python train.py --norm_place="pre" --rope_base=100000.0 --attn_scale=0.177 --init_std_down=0.0 --dataset="wikipedia_en"
MLP neurons of a small language model. Each row is named by its layer, matrix (gate and up: input weights) and neuron, and shows model dimensions 0-191. Each number is 500 + 50 x the weight over its row's rms, rounded and kept within 0 to 999. Numbers have three digits each. A neuron's up and down rows have the sign that makes its largest values positive.
After each neuron's rows, "fires on" lists the tokens most often at its 100 highest values on Wikipedia text that the model never trained on.

L4.gate318:533421491525521461504504439502479544462459537509410460499519550552542506584500536533485514533548470574510543527547539488553400545595472480544443499500465506501489508571582481498505503524513555601468565493583437582605499421447548435550564451526447541542529507456606580406377441477525471501500557504592383546505545464502532538514562551548503611500529441499533434454629522598567556535498498554457512493525484513586363551421450532549405519485507547450492530478472471472505552590459492508527489518485519514543435480519550404533618536462436471514501510415545471467523532470553510445
L4.up318:528411545510573489490483417583552473508519501500483431465474500487565443514484523481502456536424476533454573541564494618508458567494456432493511468364406528561497499438591485503487518460525505498459548402493321495463488473481581527480516489543458607571455530472577582436484468536466556467525556512582384516458532501552441517459620529450516472534447505518490474505473564528575495533513468415513460539532562466601359416473439552585546568519525512447511502487460485427559456471422549455581478530435496490442550483503528534574522531432476511495550501552446485484502565496494565522
fires on: " |", ":", "a", "le", "o", "one"

L4.gate322:519486454542440590493486480505447531573460462579511528583452476505396549481493415516529583491485537462513374541477530465522483500563447588457447505517561495454535401577532568496449464562486453499527478552488500500504575476557431513586419564536517436466503467591441463519460580493535578508537464440527453463553446514520488531421538475588511491482601597521544489430537482400440473525497505454557497484395504464431445611548497457517464499425506487510532509452527546455463392488585402554584423507570439444572467418459460470466511539522468435557504516492574428464448501592511504551
L4.up322:521517509508498526552445496566547507428449500472484526477569520511433574525444473575505516481506526574552427547495421493539490575500457536619484447451635542471489473526548558496588556515462421457588436420512418453470532506507519424613571489467428520492453475508549543541456499482446603557488525364517473540562557538492442450486555479489491504598661549501536573432444524494481470511541652457502520411497492501460555660506584472474490514497509485427481497473456435484485512498533486489502510484478532493424451535443542580523455540500520435509453529506523477435501607516554518548
fires on: "iv", "==", "ect", "ort", "ount", "ome"

L4.gate114:508569615524399636511514424472473524461541627490429602475516415548538422437487497538443480447470462445380546544489501555504527509487429544583474599429554537501505543466491454512526536489565460576485498502499504521539513481479481607519512588523428549367539559516468528596494490513509495424549548480531590559573481556467542571526499478530464404435511602522461582536569544535496525445526542502474566471502478429494493506489506541516570497547540489559495489552622510478540464536533552538480469541484551562510433471525398505474515498580517573560556529501470516438455403479439482529
L4.up114:504531528478536519520495431493490451524554540482457573596480570526424476466513505550468451461478494441378516471496525506484555548458492495541490655555530482504446456525540533431426493535509501491460529492496528564567448423431542524439550534480483493473541502505553440567446549484519403468494606499572573492398439488519622481476444470516437501466477492496462643611471596481453511487490521521432588494465547474512595449550518500486615503495576472479493544514571528462544451539473459507433530505410455408473409566452468504510562434552469593587483555527419477514456597497433430466
fires on: "it", "il", "ri", "w", "we", "on"

L4.gate345:490558565569441546457473579552467474503533464564410477537550431565530430537436468475511517553519473460445478533480576560414402467510497534542496542502515442426492536487493545499645532487461570500483623449408409518588553503478463549519563497538485546426537480435518568469413598541455624554550484439511588472485513571483520451495434542530539509406472536526432484582504508564619407478564525491486434426486505581526455501538529482454430529542530433448525483434495564532478562479516560450490496576510544456441528472472518518484512431485545480551485520421479583498502587454483435431
L4.up345:510520447553481433505448567440494502527427569423428528519476475531447465528493557414516461515474471496457547463518552549571478479422474459503530480457538564573454479518454449472426430535492502478521502477505544607438471475581469538476465509570491384442482546435554487530418497506426517494536392451478479424468476497552488530497489501532484524507544395537537546559517465481523471522572536536477531471560538407527584463451531498480512454475555540516412623466528469420473546448404619533386524425440401473489422455452517484430545382435496547509412337444510495501499563443491508485
fires on: "ic", "g", "at", "w", "on"

L4.gate359:534521517518412516478468464452460589469610585532495424548529588433472477448474462450498548571505529537556392514496596551509496488560504507495496492461466516463503574427536562507571496466546468602475509468426434374338549522535524509399483602435520429492486468531510513485505445559539550516560486578528439550556498512454531550521521588483516458577467532559539492502421504504508556437432456505550564604571472487528482449522509627503503505481497423577527536530546453412590573483435496512540609525500442546506541437529488502505573531479415457547505551517532498457461511562562484448
L4.up359:495493488494468557521484572446467506498503557535494470499523455480495519552489462457441503450544521478528445445521557563482534558475362505463526404439590467490460523504506419436405457503504453496518594503470553477502608436527424566557468693473471513573464482537475537479488539494490517508436454431433497431535531454580474517561502488488540495392586504457560558478483456395617521573420439460443574562549411449490507588578554470537548445499483457425550378495579525506528493516516513426529497541481396518522412534566512457423540525533510491447465525485532476460550491536543537546
fires on: " |", "E", "%", "M", " ", "C"

L4.gate183:457481512477488557556486544550556543504446564396476493499493537606495489532455541431515479491470511522495493454418561533566557562452587464551486457510481469486494551499570627520428513503417574523515470452544498470503440514484565497507430382535411559536522543440431466399433569566499580516543453500511570398507534613550631468524585486426572524529508388504521503384510490455517525577507613508496444544551492440560456464503514495589526538473440490468415475570551479446555436540479488432500448562521464570522532511493499511482484552460452515624535511552460544511523568534488518549
L4.up183:579376495403449537552434487469515423447452565430488472495563521581464410409510567481525431619493480422431490396501511470498519514403546490527415499468511415527497490486506471520501423520546481513460516567556412506592422485498460537537474590486587571441521487431518456480497541480481504495439464524468456487466447469555508403517486472486540482487462493561425521427550498491630407542473597505469567596528425505428492385492567447446541507490491503497395471464521507518489463498460624473476535558528482536435524503552499518526558509482491512426574512512472409384481482502499499541
fires on: "re", "le", "ro", ";", "iv", " |"

L4.gate146:504531497378510544536579462541454479550444548518469493508502474478595536446516484531539475504544461480527576525569486490515539490513492579483569549437472492572405593501591519518495495506456447439463397593471640506595567591463446474555533508559428593556482533323410551454496566522490362502509423484455508484508509448460418440505486513508535502521479493565531429469505485560446469561510575511436533419488512510476433538451563415502411444501494461506463526427533469510490531419484497506455484571480471526459497491428453540496513482515483490582538566452546527595599533527494440555
L4.up146:543415534402503578559585468533492414525370455569471536514506457484494486471544529585557520580513509536511534541457574479624486529377549543399538541455526505484589535495460430499462440498527499480529533517476553552490431525486438455444491443491523569463621466486554591463552543494444487541536470487505414530520442463518468494486463485506500492428561480540516528360510508474551486497483540453521560512526468556572533558491457438462586529560533405479520496450490492535478546533463484508518501507527552457444512578493486513607535431443605478510512567474596473566567635577557457599
fires on: "ly", "es", "le", "ions", "s", "us"

L4.gate319:432569596525603403539455460504530486501441493482552540535447573547513482551538395586542541503448529469351487530568400568552418504458458507490529511520578449435511397475529466470428520517462457455501547473549536534471543475525531478566520540457492417545524474490513530560494460527523522531462517564531537530603396436399521501469461478529521538486549607422529549467538457424463480583507592491479508419428524528444424512441548529585473478587427392502468562470501563522500574538558569510580518592538511533526488450441497455530534565474533430448455482463494477486469487402518508478
L4.up319:487562537496514505442508443468444533499490629450553578520523542516541450507496473558556550443426603572493428478505514520468485543522495575480508422548527453514504438574511488411551583536553478498557434553433508523572548447528498517476544482417597433529537530478491453534481572602501547475543519503542498557474593558542519480516407396582411560484454590510547518454569423459474595524536606538506478556545555558520431541514491487515500397561446530469530489467444546536470468561507514489591536577597482496517587469455551505571555561498559463442495488434500575504469438538580599478
fires on: "ter", "l", "el", "od", "al"

L4.gate191:571569489476502449498505438521559415491529518595587561503466469559441577524433434481460398423495444509553465563573465498552547511457538539461452536444535451405509454517473650507434478539497517484526518492464421495511507484447454486533518518524581484457529540529486497432446506481470400544531491533491433609529549476509500519450499484447503518502508472438500502483485582428479452482420616563572388471439577577510411530548494410472528489591472490491538457533454578461544526423572447521471473581488498442608471487408550530549455563542487448490626457568450546449502504550445473438
L4.up191:645470517577510517536454542502496486511478447486511410461483453521535546463567515467439557471439491510446438475528615436464520480587424568522403429389402470411629447503508468518513449441590562522569557542523463459568534524469471568501504486536491546549491504496500497481539533582448576449550534500513518547573469500448508535496545548502526593441494548465503520500451461458512462491450470559537542523499520535475430547530477505544593504458444510499508482530551487486507552544478554480480638499392584405550485532439403515593485578564460440574515500609435462528467506571529594504
fires on: "\n", "\n\n"

L4.gate30:469456451583498562566420400531399552553608551452488537462545517448576504506583495458502459454542526498441590588508512561534427510476603462449479444414549560598550413512524470547504536536514532490436489562544385479471493516505502475474463538577457521530446461486536483504531501472578529583492451548487497485546588448511524528538647473538448583495446526591427481558497463472515549511505594582520470558506429529505481525499598528510527517446506411593529479604478442475483472569528500437576475490486458508478435526378525482469566450488577517613521538478478465478505461525505468546
L4.up30:534606573509493502444485525464469435522569486405536537418465608579522451508498512419524506495445503623496470460504391484489547466524537472621419494499520491590462561485506484487518568416542545544409539506484432551471531498507580488560496493580475509399522478515476474510542451537619515508563548543485399499426441522514593571541585392558496539573515461516413501519491466532475527554594540502485565524464507577488485515532560557499450449522497523611508588474543500534420542531461520470534501480384427557524472526489574476409523464518550472550514551507513526548563508527609463550
fires on: "ov", "p", "ist", "ad"

L4.gate340:598618428490502478528522474485504441450501354467445499562467496548474540515456506444457471531497492507401431469455516447520540491429454562514424454513479462493455586556490539529429471482604509508484524502439601496525435394540488420582415472387495528560494517447493480531462422526538429514441443423477457424487477441436493496511430529516569552577518545473567465511521545567492463484462505572524520504502535546479574605441479589525536365539517476494404490441449492411576463420483447517500594451483477487484509529585456521390486522538535499527550511561491495517481478589414473524
L4.up340:538492555584517401588581464473532475504514440465476548588529482567491498566523351533575455493522521450487543483465539432479409433483519546510523530457457458557458692541503476532424436553529546496538412521472537503504482516537512506508538501404417487574564567547515424505460488457475483515497453442611528458526511493410515456571443518388476657513569499483494487545521543558478499477502491466519612474516511513489562553412504501503532407481503575476438384523554464466504477490478512512425456525491469457521539476448483508432506452532492481488458453460471631468544541410473544471
fires on: "on", " Y", "ong", "O", "en", "y"

L4.gate290:551473438457565451467543509425430548519506518560490412623455523432510468583565531459534558512429538555439483498545540552461468549552521491470521472554544460465565543480482541484512540440507451577449485427380493506519460472520508431448503469443450487590488491472401396487515515427483454511554541497560542549552462425581474500408406452492538479502600549514588500431516567519486444451481395547453532469412431483513443577526579464548560525486531378503538452454460524430535461402527481438514495532452516520463465462446537509589447520583490556562521497521548437528505482492365560481
L4.up290:499514522443444448551583505602441497502522462482526494513472535516570500538541496447537531390411495521497442566541467528500492508520459541540400577529544494430448504520522487399415485481554579368581442490494417599454511487593559413528525430436484457560487492492456423428517552473514491466464510521591514542539599452563465486413477408467474462479546501492491512507488606511522387456495427498536532611520444443498406473532532448473585480433479442575512480479503502412547460548533522434555562498468552514613487524454487523497499553470471529610540458570512501527387474552522510514
fires on: "\n\n", " |"

L4.gate284:461521486456539441419497582429557492483552529581667527480429478562479508560591495441494309525560492483473457600526465597483467460442554522493474461484539429532562547501576531568524526514522567540516553510424541494486499507409444526442467474517543487468473540457406451576530512351518490572521521503502520509459474469521487440536455477500516437483530474521448486509496550517486479391493456526569427500522619554498584404555436483477516480493538455527535480461434477505546491524435426518511446485401571491530450396450516516479475389534511494558526497593477476487443445520460536535
L4.up284:492477464467513549453536562487579462583509527544472535510521517593517510502466565440510349556538480459519466555534537534522399453548512497429477424524483502460510599664464590534462486509463429564526486556449499582493518499424570503452474485521519483489412443487457469550511541478435479403477526496492530388390525450497443379539434510481469468583541478487552550475563504454526518449567433553505469487487494562580460426528520376473593403459532559482515420440406461525498464510497361511481536521506584503529549460522585513515501537560467448502565507490538470470458477452510473463
fires on: "y", "id", "ing", "ru", "i", "ip"

L4.gate334:461525470536481535480545457450450471442587587473494482450459571541495561545514527538517438396537529415440506472477587599518486520425490497428497476419451441506467506592478570385485564479553518535488526517432517478494496462474401519401484486467505501504501481501519523551392476582515521429430606587504574503605477436522500507500424512498531550510527449494516507500550461467489559496579491508455595406537423440525556454461488386530483459564504513491500432490479417586508402470481557481462457509434483523431469523588379446508516492550477607532477605541533539556458478561412469545
L4.up334:486538407509504556546573453527482560525456505432391467415496505504577610538458531536384482458529491533555461490484533502519518558547501464497438574519534538529506537459576456472508487430515447512516527540484476587467522515426513495554638521457585591489582436455499421499634459491523500512534441478614448504511450375528539508465305459507507472506590509531479475563501415497548496541495566509492531528456486497573585513580490625610515548475453452534509493508556483560446465487489497484526493501496519497590506515527529474455584473465556424491582484536470469465515419449478470466
fires on: "ed", " as", "ing", "il", "ter", "en"

L4.gate272:640507431449434567541528534457469455429660403438456569523470478435491387406550428508556439489481583449435574423571479483500446518519451551578534463569447490469589494472527500509466505542540467440462503502421476508458539493450527561450497442453450460540581529617467469412572531538482456480509481510584564498485517535574486434468457432529515529453546519523526530487460560532530436486488497434439489539535527551559501514533445490480516517463455535479498493541469510557569542520456520379596547498580335528535461531516486521533472498466504494496551452557405454433560490465492505542
L4.up272:516491500458523522428540437552523622400569529480592534543562535414474557480426462472531559421435572498471556649479516479558477531536502466515503490448498479473499467446615504544457500465518532530418507491490503435585493499493423399406481477507495525505552501545598471473458463459533586475483434534499536534625561524410497593482652479563555466484513487591474450514552511475457576537492427538529546536517513463467427531516615526581413525541484487522539503471454436472600480487438504529507567581461463480569465477529543454491506483468594481525477566469516512554516464579511543563
fires on: "i", "t", "re", "h", "pl", "aj"

L4.gate180:572522472524558442550412498542485552504500472451450494509539525491479510494540467497474433497448575556499422427501534465561552520543505527576515472455588513547504485453450294489491469516509456485554402568378413569546520454528541450458551545439442528556518452482491522355501567539515537429483405434372444496481499479518553409551475496499449520377507468549499445520480605445513552459479471521520494456599551490524561595523518487489548429556518461457394492620522458476495392455514424486492475490550480473493536437532512491488504562558533454525502524474498499537462442507481528564
L4.up180:441504556552546546457508400535469546583418500481499507490486434552414494494556470515480458514497513532552457533534554504499521469512472530428508474477487535524579433525458487478408366516514476423399487541477517560519588448589567547474561593551546498555471498560438456573458508578442510440547457499505534343506624460511486548423446464458513479459577584516493514502527484450434465544593486462500453493500479555469566463584473496518510559495498595529463538497489468417576452487394403461514488463523424426550450390464574543523518385439546546548478566539510443494494507476554527493
fires on: "t", "f", "ter", "at", "ld", "th"

L4.gate227:537513518469549573541507539496518517418483527420562494513480550544489454454445427480548405499564451556511504599564594492518483431474545521506461568509434537573404450402472497467536535555436580368543552502538468476488523462589453526458519554491478526457474602500568533483558474496522575547550449449454580506577455431454539440475559498420392516506488485539508442547514542476448501480520471561509570427518555513525489466526539498550498552500458512485511575485526528600552555561440503406467497378540428469545446541377488492575480559476589511556565439504497570531561592537584549496
L4.up227:420512495481487563462516514575531518440484621442529456577457548511471488552473519487570572542457483500511538571450491523519524534603589538558489438496486532522390483493568417510550486567391536497562559525450422464557585490522517576514571476446559416563443559488560539462524553484540424501431481498440435513491558518401616410432470442461419525595464428484524531534514389488572523537541482474433488601505564479570526463503449480472587511567530507499445496594571492553523540469479476448519503530532469428545480525595478463451437455540546555479497448468418535523579457533461523504
fires on: "at", "art", "ar", " I", "J"

L4.gate179:505477514514476542547522513519570477519530508400466615476438480607455504584627519436460527433479482405474433451555513541545522475563543543452496488565517596546491492507446418470534552401535517443482492487462438375539502453521483454514488499469397555557552509395477352509477542544545469542525479573388434539481491478516551492477476470460540436474408514431519576564488516517482467518492425467465563462544576354577434521498484503530527506474467505550476433558562535495518454487549504481483503490427479538457495471492484506492376581512575475429489513580523439601460519535553532451
L4.up179:519508430503565355440581455581545484426597503586484477463506399560443488488491449498456540469554500473552552524515495508501500508538474539483535539511483534504536574403588551424531527491427515567507502549383441436448510498485468560522535486516359535478562560473538424499424476531477428506511477536459513515468472445522527443458555428434514411489507451534503553547558494462526452414496478601551538500532524459523523498570484492556516454520490578465541481433591490384529509558438496525480429457553555521499518504344526476588398447443500504447468482454561486557568624535491490474
fires on: "\n\n", "at", "t", "in"

L4.gate136:478497489491441418447477520554475507552400475487442422450612515568541455547529524459552514490537484445487453472448451513502517549538420576512535516454319464445476466490500515490536536553531472556490498505535531426528503455445490406541427537481483554444539580489556493560391534513529378573468543468454516503489519579456526528580451470537454492452479469501479531495502543454553455463540562468609430495440521481505501494538421482528553531578462426440522470577563452441619545559526437572472501508463435541602512622485549484581453555516473488568538536596432516526502512553563579561
L4.up136:467634493529457529459482558479491417547528476541373417575528527489419460489537473508595479457586456487372419574535590541489575534565456519505551443429488457505506545536455491538480451537548406489473447483537533406500586453594502490582415471463570451443497578451469457535504516520440464471586531493588681606569522417511470498541512453530465520491623470530521517502562489473480479571534485495492523522476505509480531632461511442547480485513520433457510499524548488529473558533499565492446523537546495541500510572515449519509454437474553473525486480541539560539554447584489496550
fires on: "."

L4.gate128:524477500471489590407544537494433535526478561477494537507480426569488457543543508443478550487483557510527528528510451519506547513459499570538580490494503566653458504479514372498464474520458429476479456578470541464625463493461477452417541537538527550373578486444427476440562437565446481513413416538591418458489412563480434464469428476499556461462548440473586458491543480481525485549587489457452548484599547431407539477493535529456522509457481475492494447517508449537555449596548522423523573456461565495517429517597528412423499532485465513510529449516482473555469576587547425525
L4.up128:490454467482548466563595558539443522531527453548461558520455504492532623500508426434496543445515504521527560551469547403516553527506537499536562496400405554522557499500465511536402345543440490536499535495433578480436519427601488527432607457512516451460605553480465526435590432471513498456541494607468496452620553440528433548470466439431445532497496488504536471468554519473471499487526491519451509402520424411434471443461518413437550476588413506530461455489458511496472490512537534474503542412470522504515425523476439489479538450551492455533438418460510464581483514460538382484
fires on: ",", "ough", "here", "ter", "t", "end"

L4.gate219:540486520423440524493460496508574453554458420541527496438455549476417394466472572520485524504530591523526681456542531530494589436421387525459459449520396526514487471467421522378437525514534520481538443521471547456479382479543539573553488499453449508428442547608463520475424494509606555537498465505400523547518535569507507510457458477561583484444433467418466546572533458454492501537514528482494457461462524514529488545537456479536575561466524493555433467472494503467550555525522502539503450418451441550429455553472528520451547447498527410419488544525567554534467541380460508491
L4.up219:514439484619496459449442454483518474442533514605472470496519596486488543513553513506498549478554417486477435569530485544526418486521466519530464510507469563434485504515454488530487396516622516505593487448493456525509556503476502582546525522481506477520453487549600540383540422520453575468530424436492497575516445496535487510505546625517531526422595541560490451457534547440472453532487479496515533394474555431376448539510483571584527433570444598571460434526505466497513530467477507512504496511500534496506535309519444427547409520587503591511553436522475523465498471554537569536
fires on: ".", "0", "5", "at"

L4.gate378:427477500498596567524571433484488528447411441312457534429484503509508481566578493507508468398507498499556540397568419395532433450531538535444550553499520516568501483579530441466595559562550602533479497612521490446508516454465471546510514481498553503524532538497442505489408519535522407484511508432579518491530474457528480504500526508443550534539544563524490464610538461581491521481530505440384538467570519481463467536419533481461542433488478477530458531434587476453511488564509529504507509501540581579450442427483506442559582562587549502467512383510472440516503506434433458531
L4.up378:420407591389464506451518442478419511543481507510499431506432416600517532531449470492481476511471452505531515566535507563572496516478546518589581540464530460485429615554530479448516543441529473572482533521532531526445462510489507485407474464509496488598545457495505556580504572502563510547425567523535608423495469457456476518484491508602438416533476524466456435515519463529495523558438456577445573467562584566545580526485586531565412547414516530515489587484532480531446549568578476486488422483559517557491458513534454452642492499540462420468479475472560610481484496464421560473
fires on: " In", "ed", "ok", "ade", "ing"

L4.gate143:532465571556448497521533559500540541497524494536439422535451521576550505526577510517481523525499482555486586528549505506485496491595530527492556572510551532527473640502376581585485536491465466538440476485456569491447550469598437396466466490434531533543552431559500505452487591598487471492411524571423545467500526434452515549444485493493546512633479514541495568538526543506561497511592494366510563455481479500489521512379495502464480457525524542483506551521518489412566475535573575454562474463480564564476560495448546513696501471546524513552469546531485502522599424472471518520
L4.up143:530483465479468565503526590597419431455552517463365479492472522513503479491523511508521462530554486535473544378518575482483496557493512419610457498429522384442521474494435532444497575573528502455467432476510432528438464402535400495472624461513479474607569375505429519504476396604482504498465517552545496506460512445548522508504427497523470459560481532563508476594475562467484506497442524453530532494575518501515491530492496583537465433438484545511529504516456497476428481454525486422471492459537515531446554582585524494639513505402476482558576534534495406545514407515595505532
fires on: " in", " for", "ed", "old"

L4.gate53:459467521462566521405515469517580471469495459450488546566407476466492555489545560522490476578543505476398440576520503518477546542422532437511495482503523576471535445530528524591550503541448498449492385524492460512468503448549508496508539501504414520501479511478457551471528579406451492521382423436538514507443459517456505425517516463500417496474564473508475527398473481503479545387585529409550454484401473410595519435499588513435508553569441498528481490526548458478493641493518561504460428530529476438467525582476488512487507461512562373559400588498468610471481483501467634531
L4.up53:497535470516457502482507536494519483483504510478447537474348442445528496449526585468548462586576550501507506478539524522525533486553510480572383471566498518445590530452518554557473462546476458533578464629494493446414457432534480513545559542568495499515517481542526605508464551516506536567483594491408514463373469521449444426479417496416434449461477479446553558470504381572469504428570530475514490465486541494566447562490423548444586505487454470534576570533583626494497504438569488441505440512505511548474468503596477471474502564455490466553528541460444486361511566553449533491
fires on: "or", "ar", "id", "ly", "ing", "ier"

L4.gate135:478558497595541466522417509428439495545443561528545417435519509528563584526570452489492447511575477496478436531448581599483539538511540496445455474544557509513573585474402478394456588536491446414498458475409465531486547543537502432527505526510558459503483471497486485485443498502524456409520448485520497490474477464573534473441533523612521491455479555462548519557529551385583499552474561447482400528395497542486548522474540558568411457543496377460554546510431575539634454514489500538516505526522476534517467490449404487545472496486462443482499470656521509506401469426543513465
L4.up135:453604530540504457581480517621480443533495490445542549383517560537466440514463479438513566583474436406468488450543586513569489485522548448610485506490525478463486523534521498545450445583546517489544538483482566510526582517562484558498532600554542521522517449472560384549433552475559534452483523536412549428468504474528551473379525532477582481512477382439424542536486531506579514512426491463537407446523580441443556455504525513497542399533537497490441437571452545577458484514500533532582512535418469593452549484443488435445484488553544441437498404485425443472511546494490527491
fires on: "es", "m", "cl", "}", "at", "en"

L4.gate371:421451516489504524479426430478498508558525480436533484493430456530501508499467504386439530588517569525464504558486554518490498499467499488551529478464576603515473470453417563492508423524531494583504564552422455523620458470511512535557593534453457581428481415518504412509477464405466575539498476465491521525431469516483558424527443516421509497497564481521483485587516448523478480485487502439483440464509556504504479576473425498455458555588512388435628438539531409469505448411504590489566450422324517443440527476542541566512552567522484498589511502492574499520422450480465557536
L4.up371:466571501484552463581470408552534536503475444500538538482542541561530495518558547564514561525553492473507493573541538465534457546519508596476295453529515553512471462456536562631512492428497472518369518494507459459522478504409554496506522485560387475497537521505485500511488417508505541475516375489475487520534527488446526429498401484519490540452521579390425495498483535438444480661462511440490533363521454480464442537496472449497489480504523505502525574541496451550510499463565536497444510534486483565539496568530409472434423526480548473520491587491423498637573570519562492505
fires on: "t", "ist", "ter", "h", "p"

L4.gate170:524457562535489443566590486458483539533508448566532524527433568517607536435446565510312436504583516487385459466508500518520523501444489572453469463557505522501603520548472492505555518531560518556592472543484502436544519471538412555491408400443495462528465533552462479526504569568469451449447491514450552518431554444544574587466485370510477529479507414525443426499429601609515516468532480519498487506483562546459474494484545377542467573502483623449434466460440533499552510526533554455507469523495511452485458446461475478460506508551496529510498607556533567464460488476417468488
L4.up170:569547467534551467494493495555487467489441374505471476392556485429428535453484528534505586459541424481532549596482442494521518543499420534573462543410516475581521420518511480550412503580603563442442520576458503587513571435529570513529560555495451497539489533502518506560408519552483500531526528530400472455480493512444549455482617447524475540576520524538533525492554524583526449492388498568450549396480456507585495394474551498572510545479552557516555471560531548455476451569497535406450547479487535495446634399473491509477449551488518522556447518534480566511424499467524443473
fires on: "qu", "t", "it", "ent", "im", "h"

L4.gate370:524384510451467533430531454461455457525484497537421509548453486615500404459533481551555526432526468463384551569427507546472467463410407550496517395504540465451571540555465460482468475476516486556469523485467455489525534505473446499508534537417476502632458543459464548564502582569511404570550466439460477518504497453547529526492485470462450600503505434453537468462569575495524516467528497457521584525524563510438566527570495458548543435579415409478460501468471425460503560418506468435509499471416484532385466605468450413531517448526498456537528503465594552524553499605526424553
L4.up370:457396509418510494454457477528425416564483484598546533505380533511508491444506529495551547528526500399436451533428532524478492491470373592525502412457620567497550574535525463487508527524465458541528489530504561425454480476535394508468507471424505580600437498505529511481545549528556454521479435453512472494582450459552496510425545499560461565437507513508585567446523552569413509534536518548524550488558566524543515546506504417443512468496474442489583537494427481473577556547462631461541504545419541547458438528548544430588518401427470450509522534465550486520507565553524465585
fires on: ".", " |", ",", "\"", ")"

L4.gate354:513546482524579525499475510537527430492515426492486539465449473467462476426462455519528495567581475507541517479464584545597422592468554511509549578469501546499546340492537438479427416494455485466533490619471423472479499546454559464577506575451450471370409467495438475534521448482473493546595475507499485524570478534481503493469372523428524569487521506523492470554406586420523514450533484510548475530440458562545543539427570553457507519501477491567370530410491504553506606488472409493534478496505531531530524481486428514498510455442519468527557355386495468418478547510521460526
L4.up354:509509418460527573460521407443577640514525489531514578513495561454510469462525483556482467442475465466546587572485494555505501532511376516409348467500413576532479418502449551478569546512487475477469499535426526423468496528510464418452546485541501454485537471543517527456442575490576535462480440536511454551403482586480589549545433557550463534598398468496544560521581527433449493552463444443540511528502433531481458466508517513494460475438493557540479448536403525481585473461626480523511457481505483477537492511506459551450421570501394537485594495448434501484503513559480571412
fires on: "al", "at", "ter", "ar", "art", "el"

L4.gate199:461477505515502503534546478557528580572521459496474594649535556500494396365569448522546537492447490496502502534491486507512589492487495532567487491479445620520572498589464476515491500510581432488508523497468595464499442532539448516481535510527531426523484484604474513445397486502516502438539573409471487530542535420539589490395534555541480526538490559468478520438549405536540446557594478458514618508443462483581439492546477481520524529431408486458445430589485539507565588529553502592524486470557539477510505517542526532582465335519518509522531595448460474504511548471530535490
L4.up199:486473464547464506502534490444504592521469443514555496505489514457390533362520514576569539543473428475540548530497533541539508481494522540561538414519477436478534498540410540514497520471540479508573546588544551447579516482510522491433586560443552445500472497598491459519481557434503596514503513533432451533468459581510522462497682506468571437576525481478559579469542605504521511500481464527428553600416452470568545511487560506487499468517489501414539488494573565572491568459566508483547642493589580482475557529449434420547419458557521493550437548451580506442522475523516451494
fires on: "ar", " American", "al", "ish", "y", "ome"

L4.gate163:508487431520505543476600602507436466522545466494468421528555521538522462519486533547462470478513502459428533445530431463515577501507502432583463547427505463526490562441446451574434450407546540571520457559445506540548457513469500521483540497488592497463558458432586536533461567409505471443475486526560597511529525522530446440564415515514497544530522466521558491562442435436487457542542505476359544500472565493563404487449502505529496559492552402439499497531590521482465435627463521529531585549475555456403483600569451400505465592467537514605531444544437445491495602464480512528
L4.up163:491462409459475574493562492550617544539499542523520582547508401535525434473515440477415527476382470450562582468509459529553490459485580402510531564520452475456500511445511447491558559419592507510510501457566504433569451546548544429423468540519573499588548423452528475559488525547480491443531474494538544484539578491556524450503481387581506517581544511440551535507470488490515409435572467540416557485464558527501507541468503492521576448533626508529501436495505473591483450518607462595441453517446496461471487446480446478483379478485444470564539473468446443517432592515470518425
fires on: "all", "op", "iss", "le", "and"

L4.gate48:401468507574494445477564413502532559494476444456492642425531510477435531446417482505509540540529530477504534458506558480469448519533462488471602515466460531621450508466494444547478560423553532551433444525489569478431492486494559593558522386398431639506534586449517408521542483531504531498539435393498528543499494597502560480477386482505467590487518561527564558504433494499488474421475529571523446480469537505500517498491576485491507512455409529606512527390508482467456601476504532431510445548490448446451456493487428447457592525510418532520545475484520592474490459492497463470
L4.up48:451534534468532608422475481567484523458497515376453516466493500431528560579472524527483468537551546507409552475564586545550461574513377463455440526492425474463519516486516434482569419521522460485486493443563541459534539457429472428482597447470548499540473504532486453462507499486481520435519466559580498503539444582415484467412535514505450489404533516578582638656427505499435518494552558487450554495522587580470473562552438508475411550478435508460514559487566520539429495557473536515576461549526441480464565460481536503555541587547496453472460410494405540513536494538537450483
fires on: "ur", "un", "os", "al", "od", "ar"